{
  "norm_eps": 1e-06,
  "decay_shape": "cos",
  "dataset": "wikipedia_en"
}
MLP neurons of a small language model. Each row is named by its layer, matrix (up: input weights; down: output weights) and neuron, and shows model dimensions 96-159. Each number is 200 + 40 x the weight over its row's rms, rounded and kept within 0 to 999.
Before each neuron's rows, "fires on" lists the tokens most often at its 100 highest values on Wikipedia text that the model never trained on; "fires in" lists the words (lower case) most often at its 100 highest values on Wikipedia text that the model never trained on. A number after a token or word is its count.

fires on: " but" 54, " She" 31, " she" 12
fires in: "but" 52, "she" 30
L2.up418,210,163,218,202,262,276,244,188,200,161,120,251,236,195,228,249,204,204,230,239,115,204,216,164,222,155,218,191,173,172,164,231,191,232,195,193,168,131,210,210,214,148,131,200,187,191,195,211,203,247,209,202,173,227,310,252,196,181,173,194,185,211,232,245
L2.down418,202,233,185,221,171,156,194,136,226,230,226,193,268,199,148,104,156,192,250,117,197,194,234,233,239,191,156,225,257,136,223,159,127,154,183,160,182,234,215,135,167,175,189,238,187,242,233,239,195,221,195,297,193,247,137,245,182,223,239,201,191,198,157,249

fires on: " In" 77, " in" 13, "in" 5, "In" 5
fires in: "in" 87
L7.up500,244,202,259,224,209,214,235,194,209,185,201,217,255,168,203,187,295,214,155,221,150,192,243,182,240,222,170,160,231,210,220,139,192,177,175,194,237,225,174,187,170,292,188,199,196,189,126,149,175,216,199,159,208,157,248,196,195,199,277,180,164,284,202,187
L7.down500,282,160,227,320,226,171,194,178,241,202,74,216,199,182,127,147,224,195,171,130,150,205,130,261,162,231,198,180,240,226,190,194,240,242,204,193,162,164,169,155,144,141,163,195,207,240,166,210,218,251,204,259,154,208,148,217,194,173,202,240,172,204,222,155

fires on: "In" 35, " The" 20, " In" 17, " to" 16, " To" 6
fires in: "in" 51, "the" 19, "to" 18
L7.up601,201,236,189,275,206,232,194,214,220,210,222,246,206,151,192,234,233,255,215,178,248,198,211,178,164,260,296,186,187,187,291,162,141,194,197,196,198,170,205,207,210,214,269,247,268,258,187,129,189,225,194,142,248,162,258,239,140,182,179,241,132,259,229,238
L7.down601,248,186,178,213,231,180,239,150,215,215,197,193,128,208,174,128,183,132,221,197,238,173,173,134,338,132,188,199,121,213,143,132,262,232,237,195,280,214,156,127,213,236,184,179,155,216,226,186,169,158,190,201,180,228,109,209,147,245,189,161,220,209,226,142

fires on: " are" 56, " is" 9, " having" 6, " she" 6, " y" 6, " have" 4
fires in: "are" 53, "is" 9, "having" 6, "she" 6, "have" 4
L2.up626,173,225,176,196,308,205,185,194,167,209,141,311,131,196,165,216,221,185,165,230,175,208,288,190,251,238,280,190,172,184,192,282,179,209,206,244,206,192,239,260,215,158,203,171,212,264,222,233,127,264,192,293,183,192,195,244,114,166,152,220,149,185,185,199
L2.down626,216,249,159,198,139,189,188,158,273,186,231,159,209,267,150,171,196,238,181,268,235,242,173,212,221,233,184,205,170,231,198,162,158,142,185,234,230,181,209,202,172,234,164,173,185,144,164,202,216,212,140,221,188,199,144,199,292,236,263,216,216,189,231,214

fires on: " She" 21, " but" 13, " she" 12, " He" 11, "ther" 9, "He" 7
fires in: "she" 26, "he" 21, "but" 13, "although" 4
L5.up314,261,193,273,161,261,210,162,229,250,151,155,168,249,165,246,150,166,170,193,232,201,173,195,204,81,260,163,160,177,233,186,210,185,249,172,202,142,196,187,195,159,218,70,210,208,176,162,204,174,213,262,186,176,217,220,267,190,229,249,176,195,201,286,125
L5.down314,196,163,168,282,190,165,209,170,209,205,170,186,212,171,214,164,82,131,158,152,294,149,243,148,216,191,224,182,252,146,144,217,245,183,240,181,212,206,147,159,202,224,158,188,200,194,226,235,169,224,213,212,264,186,200,227,261,158,219,181,242,204,247,216

fires on: " he" 49, " she" 27, " they" 13, " They" 9
fires in: "he" 33, "she" 22, "they" 22
L5.up236,190,213,205,163,144,253,215,266,192,129,213,224,247,137,236,203,178,136,223,163,238,127,192,176,161,221,170,133,163,213,234,248,179,184,288,250,199,139,184,238,236,222,110,133,203,235,171,158,235,210,206,197,208,187,224,196,217,156,203,219,243,187,145,285
L5.down236,280,181,76,226,279,164,224,158,210,235,201,207,202,229,231,165,175,184,190,252,181,191,215,190,256,202,189,203,221,105,190,267,149,190,224,193,239,265,185,191,251,218,165,152,264,236,230,216,218,209,180,200,213,165,145,252,166,209,158,263,252,202,213,238

fires on: " to" 50, " re" 15, " not" 14, " could" 8, " be" 6
fires in: "to" 45, "not" 12, "could" 8, "be" 6
L2.up488,162,241,164,197,171,190,219,277,224,259,190,191,185,162,137,175,192,205,225,169,204,138,210,209,192,279,225,254,188,234,237,257,182,200,222,194,176,173,217,229,203,235,185,153,204,262,187,166,210,191,220,244,187,217,153,187,255,189,174,247,241,196,227,179
L2.down488,202,205,228,262,274,188,182,250,173,205,224,214,127,204,262,200,181,240,196,231,229,200,260,249,141,158,202,246,155,131,176,275,245,155,154,198,135,203,217,200,271,218,259,165,221,167,204,160,197,180,204,200,184,232,181,144,150,201,163,204,167,193,239,204

fires on: " received" 16, "ased" 13, " released" 11, " published" 10, "ike" 8, "ared" 8
fires in: "released" 22, "received" 16, "published" 10, "mike" 5, "appeared" 4
L2.up502,232,195,150,212,233,165,190,224,226,166,176,225,165,197,126,181,226,187,231,161,174,247,154,204,264,160,149,172,175,228,222,144,246,168,253,230,211,191,188,202,236,251,195,202,214,226,120,238,166,242,141,234,186,203,319,131,156,179,241,227,175,197,135,140
L2.down502,175,140,169,195,264,209,127,202,151,188,218,217,160,199,232,155,229,212,254,216,234,240,187,125,166,217,188,208,168,169,207,184,205,241,195,223,207,243,224,236,267,235,217,210,184,215,188,207,207,229,194,187,230,148,111,165,195,150,224,207,179,293,142,275